{"num_hidden_layers": 10, "hidden_size": 768, "num_attention_heads": 12, "num_key_value_heads": 12, "head_dim": 64, "intermediate_size": 3072, "vocab_size": 16384, "hidden_act": "gelu", "norm": "layernorm", "norm_place": "pre", "norm_eps": 1e-05, "positions": "rope", "rope_theta": 10000.0, "rope_fraction": 0.25, "qk_norm": false, "attn_scale": 0.125, "bias": "all", "tie_word_embeddings": false, "parallel_block": true, "init": "uniform", "init_std_qkv": 0.0197, "init_std_o": 0.0197, "init_std_up": 0.0197, "init_std_down": 0.0, "optimizer": "muon_variant", "learning_rate": 0.00897, "beta1": 0.93, "weight_decay": 0.0, "lr_head": 0.00425, "max_grad_norm": 2.0, "warmup_steps": 200, "schedule": "wsd", "decay_fraction": 0.817, "decay_shape": "linear", "final_lr_fraction": 0.0, "batch_tokens": 131072, "max_seq_len": 1024, "doc_mask": true, "z_loss": 1e-05, "train_tokens": 702500000, "max_steps": 5360, "dataset": "wikipedia_en"}
MLP neurons of a small language model. Each row is named by its layer, matrix (down: output weights) and neuron, and shows model dimensions 48-239. Each number is 500 + 40 x the weight over its row's rms, rounded and kept within 0 to 999. Numbers have three digits each.
A block is one neuron, or neurons of one layer that tend to fire together. Before each block is what it responds to, as a language model described it from the Wikipedia text at the highest values.

Digits inside numbers
L2.down466:454493492461527551560505483523372517482536472459500489535471526543470526449515560481434519455514504449468484436510489474505499501501457502486512538516545460529490506500522499464541475497567435493507531517510521521497461473524558447524555476513527515471538470518448538501496496436480481483463480537505503486460519421409511466399504455519537518533496552473507494461540489509512454525450484465527573560468498479517460509489503546524512509516475532517506503552426516484415501497483519519457426623488517535525512472457505479508498499513460448527521526488508557533533515468535397503
L2.down2107:514489499520476500512515438484456484455512528451496482484475516469521477427531542511463490519593482495504507444500553533485520481536577529486433478569489448515499472510462519480486463506446470506536556523517458453475470413504489494489523448454506432483442511570498431547572497483448495486503497476484494606512476497505493417492462504500535508501523503539494439559562468589498502525481537530508461550453464503490489483484474497534455475532543478511498533496478523527494493501577546426573555495535536566504540544533430416461548467539556517534482490502578478522550504549470481536

Inner digits of numbers
L4.down186:488487486518502492440469473478496498438483481471457537464518472508545509488453478484607480533574509513422511433496519460414492486512554489491546504470475446603458512544512522489477464489475509520561505518541470503463402529559502494517483474441546542587550470461441514507522511467474561474502504556448468454424501543514540522477513500552473526545487472545513494503459586539415529547508461529479532508536455484529546509509500467549531394546473436506453506483463594537531537452458440514488514478513476539520543450564554469491496440494529441484524525471569487547514511482527460496
L4.down372:455481436563531510485511536609506487471546507445510475440557456487458499431482482466510574496500483479453527460515537453539516454575541511472493448510549425523507469481484514474557557484472499550490496477461488410543468522496407503458507499483559505543494504540503496399528509571552540481535523543526487540488483488508440496518473491590530564467448572439504435493440450588449570483525463513477509441458510466496484491484411537505545505468448516469519526499498443436501449471469488507557408485402441440513490519540513570507553449548488483550468483613444433449468487538487531463
L4.down733:483523479455494513498490596490489503530572423511468456481538483478523574462481528518485543501449551565504436448442465468486576495517557485525541575529451536508506479515504507513478495439522498527495441511454496440557548472504513523429487512470560487542491551490589508500467493533521607552540478497490469519480507468514528496496500493524493436452541505482524439490543458536529482497456470508489506523473483485423504444357504523491553472540513506497538633512529463491572492491482444507472585540415518515446525542492511452475449444471476522526472510549490446533538488535458504598
L4.down1021:511495384451513482467578527561554531433532458506474518496463449513499556504485463437482543470477546476521436457519527487499560422538553465482474495546540526495460580481443525559480478475495444498514477488446508505510501446487470519551530521480549479526470521524610551453495516487496491452530476559508483463506408514437510447500521528456456436506496482504483391515579461584572545441563478533544557566501589471449516454504477489514513532501467426425483563538456507536499564498434409511482515538491516466490507499505530516471553483543531457439515531496456487511537566475544439496
L4.down1118:509480424521560475509438505531460520462559480413518579526499549476555491480525498490480558566567528485540505477532535470491535443524445509547473548463550557455438501447455481495527544491489524485428452504445488482486452568397432516471474536523565552512496569492498471462472475381453498504595548522527518523574481509517524524518477487447490444420526493503484513492479467488441470472485469468490477500503449452548465465468446595488452564546500512501525469485554431461554460436472579529471543464491537467489531566489512551478497500442440421487566484539497453494415509514489530470
L4.down1908:523501577475586462480572463604465532495536506504525482544515469512468452465529498443474517517397563461505529406520473517456514455573590483524539469500581512536487512498564509533503508497535528459459497564435508543511499505476532566550534568418470505569419575500499478518525453454535536524478499421513559470515522526486555492542454527565470504463547513476495493406522542530498460519503478502484458495496459542539541493500519566444538546540496523473484493471508485494489441514520554478497531571530543512491514485512514503587494510521512485566516527501428471512463517568507485465
L4.down2412:539502459535442530561511478426469512530564455491413435502565543579534507466518438484522520516471528441542548497481469553434520483528546518501559489489491497491510453541513485507516480525473432449590489434489492522440557502474545425526541564487563509488501620551489484480504513484521447527467495503506573424478550475476563484478429420475545522483474475504462519510527517411460479436458482480483517463378523540533538554457518550550538496622491531538502468466489481533497409491525465526456522460442475452482527538520436531484515486495463486476535475536497533535495526439531451488
L4.down3048:451403461499563477496468505489515450453462511465480472543487501501512457474487486435548578453525486575441511469558463493563547477502469526481453488497484516546492433464481489444519465554502493424498488477609461490503572461539490501510489516451534502527527431504444509509451484525524526476547477472554509492485478522479503542532538506518421496523483497485620432523474431531491545491491517538494551564436529509420534466527511467554478505536506527485489511555530550532458494533530538511530447467573428500504549451491426395514425483533494480514478583585525503506561484519486514523

Sports season year ranges
L3.down365:461481448568586568489506494472465485439538496500502525377438524509505501512460507478509446513540497507511541537538506457478456481506555445480530423507497517480499404530588543482491531581567477509532502480508517528500473468483520516503489496496525528493515420468467529546534476439502515487515504489474507490488560461511521546503450451501446513530480535528476618482582522498476503532472473505518490503525557495505433422503460536497498527508482538501510460540493506582519393544528525501568441474500475553475553534481484520484409470440586516533534450489513457482496460454519541451
L3.down1072:466560544505515436527432491546497492525465469519478504462506541498506493450513504481545476484493497521576503507566509451490501504490566514506429496484493514465537490548494515469440541535462540496525526425428529429437479491509478500464560508492501562492569494508529498474506511498532537526499474521522473489523515574459437505551451544459508479532452499501527584544490478532427568547484474462518461456435529439502487513520492494504514487570489526449474480488545522451530494499480522551529510461548530486580537571505544408525511522480513497498501592546517519481494593570542492505
L3.down1743:445467544519527522633537421536557522484496556435436572499507508468485584485507477461491438438488527498499519503421545490520514538556509484536572429491482533457496448555527545543489479505493497583498483529492511589543526512455484563564527567488555502467524524463478459459502528509531591439544471495568496503500529537457552533466512529505464549465431549506520542423507481440477541486503466463474527524538459544512546510494455578559510517477536510487523515538604459521570527483476503441498498518493514449484490495470490532552482476481499527520464489458546494498390482521563530551
L3.down1753:505487541506580554541391498504526524480479601511568469549566511546448459461475467468546560462530466523488477494529551504437507470486550531537502516544505502557509530502506506476483520547501531438564532521466479414481497415490489468514483523529468460555533551511519433438559585486441558470489500463546446551402467490502555509515513449543561553546517510547458511506520577536551501531463535537545526485437473491586542489478577484503544519549503457493440484501519514504483460507469492474493480567564457553472540530473482437521498466354562525497489463514510516475485417535573512570

Post-determiner noun-phrase modifiers
L2.down2688:516472451498511530482538461498518514488516520483449555485506490574457536518486479515433466507469473474566450525498458466501547507502542566533473390513490376463446514529484503427511557478384474506486527407483507491509490505449510514431563546469469532513506503491539496526489585555610490498436490434501495504505554492594498555466546485494432493462471593470505487559506420526463519474554506458518451561473517493502508470495438520526449515471509456417522480486419492464520492472509486469497566528436445497494436545491412496449559448562450542550496479446509413608501516510590528483
L2.down3017:435504454492476517476547442592480498444437518556452455516548495520501493443466468423472495541494525437542494521469521449469510531506485535432540484520472446469485459464510525490480381546508512437501512528457544433489496523449482487480516477525526507554433486507515460543594527472552451503476491431520440557437507508528417477481560466577471481469486548526488476530526488459442473506545517534456541578495506443548474485476503483520533548457505512533507499541462509467532476490514462483476526499515503456522517510510408479447527444460535512506490545495489485586506458498435504520

Season and period context
L4.down231:475531451488549527499506564489545510455524457458515538523514574539409468495489492492485515499439454495510513481536513541510501518433530469459414481540524525452479456484532515464485458519450547513545534504470434510511469531539503560489515478529469512507461519486499573512499445519486446551526553459478464491496493546522530423394529502514459458485504531551436512563441492481465527536527477557531489503467513551458517504484478488444540476480544493461586412539543479522512502517484481461472534474484587521558514411483546526493518431468513559470482528568555512438481509520549437448
L4.down431:440459536491485540533463461535562540524506532583482561498530461474478546468506522546460489489495486522510531501478490478515503550507488562528496428492489523551483482515559478518537485449514493501532512497453517488466500433530474448484480500455491494503516507575526513442529536488554430509470446413445491462527545502553566499459515551556516452540482495475490504498515569467565450439519566451477519546472555532475473380439464482450495438528493525511509494581445545463425505530534540597489568467473534492479529503500569457525497485486491575452480533546512484499560461524458505534
L4.down531:489532537492435500546521558465470491450517519503525458486424485460482499475535508488479434389504521517485505556482511565462520511504509542477551514524549481401496463506443538526504592455529490511533474518487513470489488511459493505466479486524526576558487525460456473484472475438557459488514560495503463499519432517543459478467446525455466466488531475515448496499554477602455549506480417572485500508474537539479499499401509541424487534488565449508501516497457494540506510535480539542472496495511483526547439487472554466410460493448559478474471516538422483575526466457525469480
L4.down574:535507514521506500467574544538556553492450551469494534586494504520446501392484452483541517465539483450463444465540419483500483533515499497493520442562484524487495504521480495529566462557538576472501530578503481535536514467517482528475408488503589465482516446503472509432489477482515500505498517440468456513479485510544501522491525432539480512542500518511465542428597518545537514477443524486569504535457510437451516480464482450469508527488441504539423520514527494535397497459566499489533414533563477498444478554461542544485436527541503438533481509524517455514473422430488529509
L4.down623:492546470536489494466509565504543483544529506504438459427573503563548445449498491512522602511472475499599496455526438452480523466531560520463503490481509541471563543443512528522450506498457490587508434460498490470439476442501549458523501521430460507510477508522488539475502513511401472471549441561433494548478458503468487494406471545443471498490485525492515472559554473616471479478480505479418531516402474487459456519435486423488490451501442476544536531497523465499509430545495478501538531522458470491532440516530422520479555505555467531545459563504505575524554513488495487495
L4.down1260:477459451527530442515536493472486560550485527513456463476522544540552484436553515578505492455484536473487477482420615526479510563521530484471507520521462495524494566572543471542473529553570452508460487530437483503495495511567473478512539453460529532464476523493400436447533530426437519480458500516471463549476452523528470517440443557551484453500492517493486531546495522457511474496527457537474489555485495462488515512477572459466576576486580571527413467541455499564516506479477447467492528466556462455480483540503410501506487480512439591506458512525556488513537419517446504504
L4.down2515:441495456495471564438516495541443568466506450472466467475469432555457437437519475555434445500559520410458533493478551513434481460565517485405515488506524480545506375527457442558559481533496509484555491522544447541522521488534580458489469489563502441535495532447522429477561495555498434489430539436514393522401512552533483500466581429492546515501570525491448478502518496519500589496592412478470539528514514446557454509514499466488499487548545453503530476536450578430501527472554511476424534520526448484496434468501492506485463498566444449436504535465596472500536577572555485498
L4.down2888:561461459449440398445490499482483488450459435439466513565491488519487496423540498476505561441470573447572453512570454417416474396475558527481520439568530464500502505552486489491528464515557521490499491500482423517455483494612516541528483532481499534534448444497471419528484491500345434503451496534465493526560517542456458534494509443392528517524508556491475490504497446541524458555516449494496500521436541506514556429480508469484473546460441502423437496555461498438504485525487518406515547504531507534525553557573442430481454533486461444417561459478495468524481445464505522493

Inner digits of numbers
L3.down612:448595522470537497487526455563464500481533489514464502509445499494493469474507507468465480504463492526470411436588449414573509502463555482515452464458428521511495501568531552507524438456536447501501543483500408501491480546451589528503474524483404507550491471461481456475510443510426517486460473467465516441515516463509535434450472459612389493511546486541495413419391533485492532484497476505528512501434476450493491535532484514578447493518473544460442520499495501486436499455511525455462511463414461479498498507482452528455509526527422491590443515497511499453511509457478435531
L3.down1409:433547531477488468474502524553453509467501519467443497550506505531502465486509525499462499498485464470409455408544447492557480418475574491578498473424499536510435528519485512556483404458542451537556497459492443504463523464430475524499522513568570450485414596464431524548524530475467538450486465553509555524508486434495488521467506446561477449542540540501522572502583492512509544470424502354421479506461518538534495544404456544502525498530478485516496473562474529474477482489464467480500479548513535463524547562574551487501510608476405475596534514484495526493424504497534495511
L3.down2296:427469458482473545435549508573443538466520427523418442544543477527440495454492527490440459511527468466538477439574534495487586515540524451544431558509464523529494553467564522526487486480536521532525485604445426532473476507456531470544495437532498495483522488559553507452459481500478503470493518457515559508513506508522460531489507484492513534492567506507484502548511516529496488485509469511478505569471558454497497499509429581508425447430437460468466498547436493474489508526581469474527494542462525437450472467552432530547521474583500532526543521512436532547525501513498527501
L3.down2857:492516477496583490496504456533505451486525555516480435541532537505504482467480485507441503497469496512493483432513465560506454513501485542504551467514549508497503468521489444540548505571526578483479481530527508497529583478533474528412484469568481513517457538505537521521482506540505562552488490509472578473437487520538491495452520470482497500496496563412531531475499579567483475496437503554512497495491449470429452427510439533497453520528522473511465473480504493503472552461569532484530544502478520485529524462490494507545509447430419550434515492556511508533590570412532608516